Part of a small language model's weights.
Size: 4 heads of 64, vocabulary 4096, 12.5M parameters.
Architecture: RMSNorm before each block, rotary positions, no biases in attention or MLP, untied embeddings.
Training: a variant of Adam for these matrices, 613M tokens, 5279 steps.
MLP neurons of a small language model. Each row is named by its layer, matrix (down: output weights) and neuron, and shows model dimensions 0-95. Each number is 200 + 40 x the weight over its row's rms, rounded and kept within 0 to 999. A neuron's up and down rows have the sign that makes its largest values positive.
A block is one neuron, or neurons of one layer that tend to fire together. Before each block is what it responds to, as a language model described it from the Wikipedia text at the highest values.

Responds to: Word-internal fragments right after a word's first one- or two-letter token (S, s, C, G, Val), as in S-le-eping, S-W-E, Val-ent-ini, C-urt-is.
L3.down42,242,164,191,252,148,195,118,207,210,142,198,149,193,229,190,122,254,206,199,172,219,107,228,183,256,188,209,217,216,146,194,191,174,267,194,145,217,266,237,207,197,197,131,230,237,201,241,259,150,265,118,206,201,256,159,270,135,165,151,206,223,192,308,220,181,231,269,142,196,166,171,272,217,229,143,262,214,180,206,230,198,251,181,221,181,277,173,219,213,189,195,241,204,140,162,228
L3.down94,289,199,116,169,141,126,232,223,231,143,199,190,230,313,160,180,216,221,190,133,273,221,160,189,166,198,153,186,186,208,163,199,179,212,154,181,209,200,253,191,210,249,206,232,195,224,232,187,191,140,215,202,263,145,198,210,117,220,225,206,259,195,208,203,141,177,244,148,200,350,212,132,228,176,217,260,241,221,226,214,195,178,250,191,182,125,206,222,199,178,195,132,139,222,187,170
L3.down101,231,142,203,180,210,190,206,216,190,228,234,198,133,232,251,200,202,192,187,203,229,129,212,216,227,248,190,151,243,182,154,233,160,234,257,283,202,234,204,192,233,165,231,244,227,162,199,173,238,175,208,188,186,214,152,226,160,186,122,194,257,210,181,189,168,204,300,172,165,214,161,157,185,159,170,207,234,255,235,160,248,164,162,192,270,250,155,161,267,221,268,224,199,191,168,169
L3.down545,255,181,97,221,168,228,172,231,127,198,179,175,173,193,253,238,173,181,230,210,247,198,196,227,204,252,251,143,142,192,171,197,257,243,263,233,188,240,228,165,167,204,164,207,229,229,174,198,243,172,207,126,185,186,155,128,162,259,235,180,201,150,188,176,175,260,182,179,228,122,208,159,216,213,249,248,309,259,230,201,253,196,211,192,225,180,261,220,209,129,233,216,173,228,168,219

Responds to: Second word-pieces completing a word begun by a one- or two-letter fragment, mostly relative and possessive pronouns (wh+ose, wh+om, I+ts, Th+ose), also team, amount.
L3.down71,146,215,212,187,188,183,189,126,216,175,236,222,180,214,133,183,191,175,205,237,168,198,267,162,165,198,212,233,253,148,270,230,261,167,225,212,262,244,200,142,220,223,210,259,217,242,180,218,112,249,202,241,194,188,216,159,167,145,184,161,249,176,219,226,234,236,292,150,139,129,169,169,162,198,178,172,126,182,220,137,173,223,213,237,296,197,146,249,187,242,189,187,213,171,218,181
L3.down299,257,239,201,220,223,147,231,143,169,229,229,209,173,163,234,141,235,203,282,123,177,211,241,218,171,188,190,132,302,141,209,187,212,232,187,159,274,197,112,224,209,162,138,225,220,159,151,223,151,176,224,200,194,191,201,168,111,243,226,182,297,179,174,209,242,160,132,233,188,198,159,184,184,194,198,137,193,126,318,133,219,149,121,297,183,232,136,240,242,200,227,208,211,95,238,168
L3.down612,189,215,312,182,243,150,197,234,190,191,103,179,155,150,220,213,266,202,138,219,276,147,216,200,186,162,216,156,122,187,167,158,213,194,221,197,235,212,181,221,237,133,174,176,233,133,196,192,183,209,197,325,178,203,245,205,184,252,178,154,231,211,238,197,223,184,158,249,182,181,171,214,212,231,278,178,208,219,258,289,171,212,116,127,218,237,182,260,149,225,203,182,213,178,216,206
L3.down671,152,230,173,170,245,297,152,199,187,182,216,225,176,150,187,190,200,233,222,169,165,233,203,209,147,228,181,202,184,208,203,219,206,186,209,199,158,199,241,209,196,240,219,174,206,200,218,274,206,229,183,184,287,184,198,189,157,216,228,114,285,224,193,193,196,249,219,141,174,170,172,129,217,228,121,187,255,200,228,164,166,174,206,173,237,147,190,161,257,160,124,263,236,182,263,181

Responds to: Mostly "of" right after sentence-initial quantifiers like One, Most, Some ("One of his", "Most of the"); weaker on word-completing pieces like "whom".
L4.down115,206,118,199,211,234,149,193,187,257,231,202,196,282,203,274,177,118,181,211,219,220,212,164,188,222,155,173,137,198,225,247,141,213,215,239,141,259,245,234,277,240,193,223,224,198,168,264,199,151,183,237,211,181,240,170,236,148,139,213,220,241,165,224,198,186,175,202,206,217,207,191,195,201,256,204,244,207,229,192,114,198,226,198,137,254,284,178,190,123,130,210,222,186,250,209,248
L4.down124,257,277,184,223,154,178,179,216,151,136,257,165,209,91,219,194,292,188,190,187,198,221,206,260,239,127,233,147,192,209,151,255,169,263,246,223,189,228,176,160,152,257,145,126,199,210,213,216,176,114,180,101,264,239,211,216,226,168,282,134,221,222,135,232,216,170,295,181,206,247,161,203,218,174,192,216,184,167,250,162,212,195,222,251,190,253,173,214,186,258,194,271,158,248,145,121
L4.down169,204,209,213,157,165,246,193,134,211,191,177,184,205,189,201,164,110,245,162,239,200,150,268,181,163,145,236,145,223,241,233,170,225,170,202,236,180,247,238,167,240,215,145,188,230,145,149,242,230,183,223,162,214,203,253,227,145,201,224,195,208,201,261,226,206,194,331,246,161,219,162,228,175,183,221,195,189,209,264,147,202,178,225,215,199,140,152,234,223,174,111,110,259,178,188,278
L4.down190,137,182,209,229,197,273,246,227,219,254,271,233,230,144,159,208,214,260,230,177,201,288,163,173,205,221,319,207,132,179,226,187,206,194,205,212,220,193,238,174,198,240,157,254,181,232,163,156,191,158,191,231,252,173,268,194,256,235,243,184,289,189,173,219,203,252,176,171,207,208,230,115,196,174,204,218,205,199,244,186,176,219,262,157,191,130,137,134,182,214,188,164,274,317,234,200
L4.down213,207,202,223,165,155,223,131,203,202,179,193,191,212,243,259,214,166,194,217,188,163,102,179,156,247,182,172,176,165,159,125,128,165,175,205,212,178,273,216,130,270,179,169,217,216,196,213,222,180,214,189,133,267,246,191,179,247,179,165,192,208,244,320,211,236,256,185,248,157,254,238,124,176,229,196,163,250,209,196,186,219,237,218,188,178,103,180,130,208,123,162,200,208,136,164,265
L4.down216,167,147,157,240,181,233,159,261,212,190,164,176,130,110,214,252,148,251,134,197,200,305,179,150,225,114,166,252,192,215,220,181,218,302,201,168,213,167,196,184,219,234,184,190,179,211,229,224,166,192,283,211,200,237,263,262,141,212,183,206,174,181,272,236,202,164,211,165,217,104,184,255,187,191,218,137,71,206,210,180,224,202,238,286,187,245,182,278,235,247,171,175,220,205,200,229
L4.down241,248,232,215,241,117,152,189,188,311,135,187,111,237,207,176,187,178,217,101,206,209,226,226,147,95,173,236,152,222,218,126,159,169,172,127,195,207,207,199,225,178,222,199,208,180,211,251,232,212,209,193,207,142,195,179,148,175,213,205,169,135,206,192,193,252,194,151,175,205,195,191,228,175,143,255,180,187,192,153,229,205,231,225,141,260,186,218,262,198,241,220,238,194,228,212,195
L4.down295,177,211,217,171,210,226,189,273,196,171,268,146,262,183,190,202,187,217,183,208,261,192,164,168,209,175,272,173,271,252,242,220,241,246,252,205,259,197,185,184,225,278,181,186,221,225,160,227,157,232,275,214,251,229,199,221,117,249,245,99,195,200,280,196,222,159,134,158,283,115,213,235,243,148,156,185,165,157,245,216,227,182,220,250,220,125,211,266,211,147,93,191,250,221,202,182
L4.down324,207,220,261,205,192,197,221,291,275,203,146,315,220,199,286,193,233,167,162,134,199,217,268,183,259,214,227,185,180,186,162,174,163,241,262,214,287,218,137,172,268,224,234,213,255,207,123,211,148,216,226,263,241,184,188,282,129,206,148,241,207,213,186,167,223,156,324,239,188,255,279,198,213,179,184,226,110,235,137,174,221,239,192,209,239,277,208,192,201,195,230,259,160,244,173,205
L4.down328,247,250,187,179,156,190,174,226,236,228,185,173,158,205,223,224,129,215,202,159,300,234,177,243,179,162,186,282,221,209,178,211,173,180,168,90,146,250,193,226,189,178,187,244,202,177,246,138,213,169,214,164,206,200,158,189,209,188,217,225,194,169,156,171,150,221,312,126,145,173,172,249,153,219,167,228,204,171,271,261,191,261,189,143,211,274,253,119,199,169,179,199,222,205,214,222
L4.down342,199,166,210,189,168,133,148,183,173,258,223,184,263,174,183,273,199,308,238,202,242,148,224,173,141,248,227,228,199,223,215,142,148,180,261,224,239,204,285,232,235,222,222,185,173,119,230,242,178,260,142,198,146,214,177,171,211,219,191,145,220,199,240,219,169,219,144,98,181,118,122,146,199,199,197,208,166,140,224,167,180,203,152,168,221,197,243,207,199,185,195,189,154,198,133,225
L4.down362,202,224,204,267,242,120,190,152,170,203,161,142,200,113,266,250,170,200,242,215,252,256,139,189,156,260,223,209,237,142,212,198,187,252,281,157,216,150,203,211,230,255,230,237,219,186,100,173,163,170,198,232,135,166,126,197,126,183,167,148,186,158,225,169,178,204,190,291,204,221,250,229,234,259,173,231,189,193,279,161,192,190,161,255,150,143,150,163,229,268,178,223,194,204,205,198
L4.down551,234,190,255,192,177,272,186,218,282,197,213,270,130,246,235,249,201,153,194,229,192,204,180,139,93,140,196,196,218,276,203,210,175,251,176,170,233,220,197,237,222,192,270,166,180,94,212,178,201,245,177,197,265,167,98,237,252,188,291,193,153,142,207,228,121,159,86,164,215,197,238,164,208,293,143,182,171,218,212,253,228,169,171,205,181,243,202,190,201,172,120,198,248,207,212,171
L4.down577,194,179,171,206,197,157,184,134,221,169,184,137,118,237,210,169,285,262,191,158,229,167,182,171,192,259,249,245,159,159,231,162,167,138,238,236,188,208,205,229,190,144,199,168,214,151,163,259,229,186,144,137,195,276,145,176,306,224,206,157,234,198,226,188,198,163,264,201,117,253,212,201,211,195,165,255,274,213,249,198,220,150,183,220,223,218,280,263,230,166,208,255,218,162,124,209
L4.down633,211,157,263,115,248,192,167,215,220,174,230,160,192,151,198,205,184,257,222,207,202,134,306,229,191,194,189,116,266,184,90,123,214,193,231,186,208,192,192,156,227,284,219,187,198,198,140,205,159,242,125,227,186,221,117,191,190,150,210,203,258,134,212,192,239,225,270,153,166,236,198,227,253,147,192,241,178,200,199,172,226,238,153,198,221,227,184,128,201,230,110,236,164,131,289,127
L4.down657,209,209,159,150,249,180,187,271,256,216,254,164,191,162,150,172,159,210,173,230,191,254,210,234,202,160,153,264,269,188,229,215,153,225,202,203,247,212,144,205,119,252,210,256,165,183,133,174,173,235,243,225,170,288,212,212,179,145,246,145,192,221,240,210,152,212,263,184,182,172,136,153,249,161,184,244,175,164,266,110,128,193,210,168,192,239,251,149,262,182,243,202,195,205,252,220

Responds to: Mainly "of" after "one" or "some" (one of the most, one of Madonna's); also "|" after row numbers and year digits in tables.
L7.down443,257,252,155,163,214,212,254,155,168,167,212,227,198,238,160,136,243,174,216,193,216,128,224,169,228,147,174,203,257,202,169,270,202,179,118,135,156,187,203,223,203,231,184,201,178,166,92,166,221,273,195,116,178,230,238,253,226,134,190,187,159,215,228,204,210,134,202,268,224,232,185,208,188,236,205,236,237,141,131,181,176,195,192,183,179,163,172,210,117,251,226,205,212,167,207,201

Responds to: The second digit of two-digit numbers starting with 1 (10, 11) in sports tables and lists, plus middle fragments of split words such as b-ur-ied, dou-b-ting, B-l-ood.
L3.down130,177,169,180,200,243,218,220,302,245,227,250,230,179,173,141,235,175,234,252,209,210,221,154,163,206,191,120,203,222,163,217,161,172,184,259,198,220,143,204,214,127,208,175,145,206,169,227,166,198,214,222,186,231,218,207,191,160,178,229,264,220,221,210,208,187,153,248,147,262,266,257,208,176,199,243,192,330,222,223,219,162,313,262,188,180,208,179,185,231,184,160,292,176,205,181,161
L3.down273,260,201,217,251,200,176,193,197,205,258,231,216,136,146,208,203,175,214,262,195,248,216,226,249,225,210,224,295,288,158,146,225,142,168,260,255,226,227,172,143,207,208,189,277,230,228,152,196,194,273,207,149,216,208,147,288,197,157,224,182,199,173,162,206,161,129,223,192,146,219,161,221,162,210,248,150,187,192,191,289,211,209,172,238,160,261,269,173,213,262,261,151,132,211,89,168
L3.down274,231,224,281,229,176,188,148,155,167,157,174,165,173,234,129,216,204,215,214,225,201,198,179,155,179,133,306,184,153,213,237,226,152,204,190,202,221,221,211,196,194,255,122,153,255,277,246,209,168,178,130,270,157,222,204,230,237,196,161,200,204,234,119,207,132,205,168,116,211,166,249,204,213,248,308,249,234,160,106,276,148,174,161,206,192,312,222,202,226,242,218,265,196,201,263,175
L3.down697,196,118,239,209,236,203,134,280,139,202,229,211,208,177,240,220,239,195,216,236,244,233,167,122,237,218,213,270,180,199,214,175,196,199,225,206,169,203,154,135,166,234,215,187,218,223,220,208,212,255,204,198,149,188,277,162,212,297,192,189,235,203,210,207,201,255,256,185,178,235,264,160,202,206,258,196,247,229,236,179,136,150,247,206,187,178,154,237,211,224,172,261,200,211,227,147

Responds to: Mostly the second digit of a number starting with 1 (12, 11) in tables, scores and dates; also mid-word pieces like astr-on-omer, Mainst-ream.
L4.down72,188,220,210,129,201,196,196,135,216,193,194,179,248,223,258,164,208,262,227,194,223,218,241,222,119,214,206,204,175,217,229,203,255,175,247,229,174,183,210,302,150,183,223,189,177,174,186,155,175,200,198,251,129,210,179,273,224,236,217,249,151,149,282,215,156,256,264,134,195,207,143,147,200,210,207,174,209,145,297,155,187,265,135,219,189,125,158,236,261,218,167,239,252,181,202,254
L4.down83,195,155,161,213,181,199,196,231,264,195,233,161,184,128,201,158,218,177,214,268,148,193,263,169,253,209,234,291,232,189,74,205,209,205,152,185,244,166,230,191,229,243,239,215,174,216,241,143,262,146,179,167,195,200,171,202,184,193,243,264,271,173,183,226,201,227,219,257,201,218,260,130,171,198,128,238,241,176,213,139,162,244,181,253,260,173,223,260,217,139,221,137,211,178,197,194
L4.down280,280,165,196,214,139,106,219,95,163,207,234,213,229,262,171,150,262,209,280,145,202,232,250,203,224,224,209,177,208,196,199,188,190,290,112,132,136,240,249,187,229,185,200,149,198,170,227,209,233,195,232,225,222,243,179,154,168,167,153,212,170,233,201,260,231,174,136,296,160,189,247,216,156,185,135,155,199,281,139,188,299,145,181,196,200,131,211,192,179,259,187,199,183,250,158,247
L4.down378,234,194,212,238,299,188,105,177,252,185,155,256,226,221,200,190,214,210,225,141,207,201,175,220,160,173,187,154,176,206,184,232,197,289,182,274,207,210,221,173,165,223,208,195,212,166,251,117,199,260,209,186,195,213,171,175,232,214,116,176,170,228,229,251,231,125,184,112,222,191,221,155,144,174,227,192,197,232,193,275,215,199,236,223,281,244,236,196,269,150,243,210,114,193,177,281
L4.down443,173,244,216,184,254,207,151,170,189,210,181,235,181,199,257,208,141,225,127,236,269,219,164,159,190,182,150,198,298,280,158,209,156,175,266,155,139,202,200,82,197,213,132,185,248,225,294,165,219,170,139,225,220,214,237,147,152,166,135,210,190,233,241,256,230,203,313,233,161,128,223,195,182,206,151,230,277,227,191,259,169,187,177,215,290,273,143,187,187,215,193,228,230,138,158,181
L4.down449,178,175,176,191,270,243,156,250,233,229,204,248,219,180,163,218,263,211,157,206,150,163,146,112,177,136,207,163,246,174,213,166,127,204,203,244,233,184,209,128,167,199,268,180,266,221,122,175,270,162,124,188,170,214,220,147,177,260,240,208,180,214,157,152,162,206,293,145,194,166,160,198,161,175,250,179,182,179,254,202,214,196,182,157,201,210,185,245,186,237,253,221,206,230,272,197
L4.down454,311,201,229,237,179,164,214,194,148,172,223,232,269,214,206,234,220,193,203,230,193,256,102,181,223,223,233,148,251,218,171,172,189,177,255,117,185,221,194,190,191,246,107,233,225,228,299,198,181,131,169,247,149,158,265,85,207,214,127,207,199,171,218,239,214,189,140,227,237,209,206,163,255,266,165,139,270,229,113,310,209,231,210,209,164,289,233,211,206,309,238,210,211,178,174,151
L4.down466,229,225,204,291,189,320,154,180,200,150,133,230,227,294,166,237,218,175,254,201,145,179,196,116,178,237,201,199,240,128,148,143,116,148,188,125,145,224,175,219,226,227,160,205,74,190,258,187,187,218,234,142,214,253,217,164,177,221,162,217,269,202,167,232,216,198,230,223,255,228,226,221,206,198,182,173,155,194,160,156,106,201,175,205,174,246,150,239,218,161,252,255,212,112,208,202
L4.down536,222,190,239,168,234,234,246,215,231,157,180,209,176,232,202,173,106,233,139,168,234,250,183,213,161,149,161,182,210,199,177,160,177,158,191,179,134,187,156,212,164,249,212,167,191,179,252,220,186,194,171,245,150,198,164,216,113,190,219,243,161,193,276,229,130,277,250,174,232,237,205,221,232,152,207,156,221,205,131,171,275,120,206,188,137,215,193,172,247,209,173,202,210,217,279,169
L4.down595,159,178,198,115,198,138,229,217,208,234,149,184,204,164,225,194,155,217,261,198,296,266,132,222,227,193,256,183,157,231,121,168,232,176,218,226,146,200,208,302,160,198,199,209,216,180,188,248,219,151,165,167,249,283,246,233,180,156,192,220,180,208,231,217,154,178,51,134,227,227,142,300,257,257,187,218,161,199,261,165,200,182,210,198,204,153,136,253,207,156,184,245,224,130,144,216
L4.down617,249,202,300,219,201,147,225,229,187,117,243,213,193,254,187,268,232,230,243,216,236,211,214,202,235,170,189,207,158,187,204,143,186,169,164,136,221,215,208,191,187,257,200,115,122,208,200,199,222,134,245,261,247,205,234,204,233,152,128,199,194,165,216,187,223,246,223,176,233,231,267,166,199,165,278,186,175,182,255,210,193,209,149,108,219,189,210,138,242,243,277,186,152,246,149,208
L4.down623,187,125,201,148,127,182,194,130,177,148,295,103,175,170,244,203,264,158,259,173,201,228,155,209,203,187,133,171,170,211,195,235,198,181,180,191,212,134,212,192,208,146,249,201,210,204,150,258,145,189,174,202,229,243,169,189,170,162,183,161,206,200,251,247,156,242,89,283,134,174,188,200,173,149,137,145,194,181,162,261,207,148,137,211,135,181,158,177,243,212,183,195,194,259,165,201
L4.down634,199,211,196,257,250,181,255,232,225,180,216,137,154,252,220,234,140,206,137,190,205,225,110,155,216,236,189,252,243,212,152,220,137,182,244,189,182,223,196,268,173,247,273,247,184,189,161,174,227,170,225,176,277,242,244,190,205,198,183,169,185,213,229,152,210,208,32,176,187,192,114,233,166,246,178,188,223,188,159,231,102,151,191,191,170,144,182,202,134,233,154,216,176,196,156,119
L4.down655,228,241,209,202,143,193,156,284,203,213,262,233,256,263,235,238,200,153,201,190,153,136,175,197,210,163,244,204,240,215,135,187,109,143,224,191,191,225,204,187,210,167,169,183,236,154,123,160,203,203,161,195,210,140,198,155,225,196,160,222,186,216,222,219,201,208,332,238,179,195,200,170,205,211,180,144,249,224,233,180,221,161,219,156,124,264,111,223,192,215,303,223,137,170,195,215
L4.down691,230,184,156,147,204,157,195,216,222,226,185,256,152,186,179,225,106,236,110,211,244,175,197,257,208,192,121,165,148,149,238,173,238,223,237,233,227,228,155,220,121,201,162,257,216,165,200,226,218,169,187,170,202,165,75,258,178,219,126,201,176,218,235,214,258,214,320,187,232,202,279,128,160,199,312,186,184,199,112,187,201,189,143,169,268,130,180,128,211,166,160,156,209,252,249,204
L4.down693,245,175,147,252,166,182,212,216,208,200,225,208,207,228,182,206,133,256,240,190,181,185,209,162,147,149,150,233,131,259,231,97,143,219,177,218,199,232,169,169,166,176,171,199,219,201,164,208,187,206,192,218,231,165,214,110,130,176,177,237,225,262,142,225,200,144,207,178,203,174,255,224,197,231,176,182,196,222,146,285,197,226,245,226,258,247,255,255,199,210,185,217,172,121,103,224

Responds to: The hyphen after the Arabic article al/Al in names like al-Sham and Al-Halawi; more weakly, mid-word name pieces (Mc, af in Safed).
L7.down92,192,194,269,180,298,202,202,193,182,129,176,222,278,171,203,222,234,175,214,198,176,316,176,242,157,256,217,266,149,196,153,202,154,202,149,136,241,279,124,218,216,202,143,180,179,235,278,180,179,181,229,257,195,212,184,243,138,151,198,180,127,248,183,256,194,192,348,241,231,206,173,219,167,197,160,162,224,175,154,187,172,203,194,195,233,157,192,174,209,191,204,188,171,174,251,170

Responds to: Second subword piece of a word split after a short opening fragment, especially "f" after Al in Alfredo and Alf, plus al-ways and al-Sharaa.
L4.down21,125,184,275,204,170,196,272,206,261,217,176,146,172,225,227,272,188,233,168,178,271,232,86,186,152,162,261,195,219,234,288,153,241,208,228,222,178,243,206,272,182,286,198,216,178,181,193,267,172,185,219,151,205,196,161,194,135,181,202,209,192,184,236,251,229,172,285,148,205,251,210,221,211,254,167,269,200,229,228,233,208,231,175,124,190,160,235,182,127,164,114,197,209,118,277,185
L4.down67,215,168,183,212,210,213,201,301,252,214,220,200,157,196,229,231,226,193,182,144,176,248,253,237,186,199,167,272,207,269,193,242,190,239,247,158,223,175,165,176,189,148,248,206,139,156,197,199,148,165,246,213,238,232,227,157,194,165,224,227,214,260,247,181,195,223,278,85,214,179,234,223,207,257,191,147,218,180,212,88,205,135,272,284,221,184,209,254,244,161,260,177,267,221,179,136
L4.down170,216,255,158,195,157,138,201,234,204,108,226,200,191,129,213,273,173,218,136,164,191,216,102,220,138,136,191,222,199,167,233,192,195,133,147,216,192,266,205,183,204,220,210,170,131,176,162,245,167,200,168,201,190,144,164,142,218,154,226,130,116,186,187,162,172,197,218,199,188,216,197,136,125,277,186,176,184,169,184,116,132,163,201,195,184,203,181,194,201,236,203,209,152,247,227,220
L4.down194,232,212,217,245,134,254,199,203,218,190,204,181,232,186,191,249,195,194,201,187,210,261,180,268,249,184,112,251,192,210,172,212,148,201,176,225,194,198,153,216,265,273,163,192,231,152,208,241,215,216,214,144,262,203,240,157,204,238,187,192,222,197,212,209,145,215,33,165,255,157,186,269,229,179,226,356,212,217,153,276,269,208,211,254,172,231,176,202,161,236,234,195,179,183,159,180
L4.down265,233,161,213,162,190,224,132,66,190,133,165,212,236,208,194,231,260,207,170,238,175,208,274,253,208,156,278,199,161,192,161,176,204,128,211,245,189,253,175,275,186,216,182,238,169,229,230,239,129,147,192,206,167,174,139,241,199,135,149,186,184,192,140,241,228,155,208,268,196,249,188,183,154,246,197,231,196,172,136,154,233,240,214,196,176,211,236,171,186,125,222,219,118,183,156,244
L4.down297,217,221,174,283,214,214,220,211,249,242,267,235,202,228,173,199,170,178,265,226,169,216,145,148,245,253,194,194,263,313,272,212,139,206,205,206,168,212,143,217,138,206,219,196,139,193,128,218,235,209,195,196,188,158,142,183,230,184,208,183,206,148,133,152,170,182,249,161,219,161,238,222,198,205,187,217,183,266,111,241,241,271,219,124,255,108,231,252,203,123,181,230,145,176,258,205
L4.down307,167,220,219,209,129,204,175,178,235,254,218,199,114,184,171,183,196,190,151,186,191,238,163,213,145,177,163,174,219,190,232,218,202,290,187,195,150,228,213,154,246,196,102,129,232,219,203,133,275,132,289,166,216,171,211,237,255,125,163,242,114,251,218,114,178,148,214,250,162,180,220,195,216,243,286,199,192,211,271,255,144,148,169,279,190,120,218,212,170,193,227,204,120,285,208,208
L4.down370,165,227,213,159,198,207,176,190,244,200,83,211,196,284,262,191,188,230,181,213,148,268,202,204,165,185,194,201,201,216,286,220,152,165,174,218,201,171,160,205,198,189,189,228,213,177,246,223,211,238,186,207,211,135,185,210,223,176,227,222,194,233,205,137,175,214,473,90,256,267,175,163,226,213,218,192,253,207,206,183,218,200,193,207,302,215,192,215,142,190,226,189,195,265,195,234
L4.down389,97,243,171,236,219,174,165,187,159,227,220,168,170,174,249,232,168,144,286,219,232,182,149,147,205,215,246,206,200,214,206,133,118,236,158,237,248,267,149,258,188,213,149,216,142,141,182,288,224,200,198,256,210,130,201,159,231,169,260,173,214,169,216,183,256,237,335,178,180,197,146,240,162,185,232,152,240,144,191,128,144,227,169,166,171,204,158,271,198,199,139,203,220,227,137,189
L4.down502,204,281,212,112,217,220,147,264,180,146,184,143,181,189,255,200,223,235,221,121,222,210,122,238,193,190,200,155,189,283,136,191,208,192,233,209,170,179,214,205,201,149,193,195,250,177,111,191,202,146,245,242,229,118,193,174,121,165,121,192,236,263,245,145,194,180,288,159,179,274,124,252,198,205,161,239,182,232,161,250,193,203,262,191,190,167,242,215,180,230,190,218,184,257,210,193
L4.down522,205,225,156,204,170,190,179,193,217,183,191,246,173,160,183,238,208,312,119,221,200,243,164,162,156,192,153,197,195,172,137,292,126,203,160,212,239,218,153,176,232,198,215,182,217,229,166,214,221,183,181,200,208,272,166,251,179,205,239,221,206,195,134,308,241,140,251,191,169,222,208,150,221,188,263,175,221,213,129,161,202,202,214,200,188,116,241,218,237,132,255,192,207,181,230,118
L4.down591,181,207,266,203,178,128,190,158,217,265,148,162,167,186,204,212,182,153,190,203,144,313,245,168,181,209,158,193,135,184,266,214,165,200,261,188,216,230,222,216,223,209,323,124,223,182,217,171,246,231,240,222,220,141,150,180,150,207,225,120,206,215,261,221,196,202,244,215,242,183,225,188,178,220,236,260,144,210,213,236,197,209,215,252,251,193,163,270,191,150,196,250,172,226,281,237
L4.down619,204,196,132,191,174,181,242,94,241,171,262,261,206,149,170,218,195,199,197,160,147,105,158,269,205,199,132,202,124,148,185,184,221,185,127,223,165,195,162,172,164,203,141,162,187,218,232,161,208,273,195,170,216,211,237,280,227,162,220,164,258,154,203,214,168,239,284,205,166,169,130,217,244,137,212,212,214,298,231,202,172,234,172,202,212,248,175,186,201,189,202,146,169,181,230,178
L4.down635,244,249,147,129,283,182,305,178,201,202,193,202,174,197,201,233,184,259,206,172,228,226,130,196,237,194,199,288,139,135,226,260,182,257,157,227,181,163,209,236,186,235,233,182,167,220,205,222,194,175,159,203,211,261,233,272,154,239,164,177,277,222,218,201,220,167,169,208,213,153,228,226,217,212,244,215,154,193,229,238,254,218,233,211,151,205,223,208,219,191,150,222,288,156,213,155
L4.down650,247,210,162,277,211,160,190,202,248,210,137,167,182,216,211,181,152,192,186,203,183,175,186,213,222,256,304,286,222,222,188,173,154,285,179,190,157,274,256,223,199,216,236,241,244,237,166,182,234,155,216,144,186,231,210,204,178,179,242,141,199,224,197,200,193,227,208,69,183,208,234,165,183,297,165,159,157,173,112,247,269,160,264,222,156,259,208,273,228,243,159,207,164,213,230,226
L4.down670,184,141,175,151,228,259,239,174,214,177,246,186,257,157,170,191,227,227,143,179,186,221,235,183,249,218,165,193,202,174,175,196,209,180,122,168,248,244,235,283,201,231,244,168,260,145,295,189,149,167,206,236,245,209,198,188,164,218,203,138,159,244,119,165,134,157,364,172,206,229,218,248,180,215,174,165,246,210,263,212,164,165,209,104,249,190,201,197,247,229,161,177,276,192,149,227

Responds to: Digits inside numbers in sports and stats tables, often the second digit before a cell bar (1'6' |, 1'0'0), plus some mid-word pieces of surnames (Verac-ru-z).
L7.down118,230,177,258,215,200,205,155,244,220,227,285,239,226,170,226,311,204,130,179,202,158,223,191,159,198,213,125,175,192,246,125,114,166,216,206,193,140,219,222,183,202,300,210,278,197,227,225,221,177,219,238,187,228,179,259,203,176,203,243,155,200,141,219,223,143,129,194,251,186,259,171,215,224,171,134,213,204,179,228,164,231,262,137,178,237,227,224,225,173,268,199,235,160,202,177,215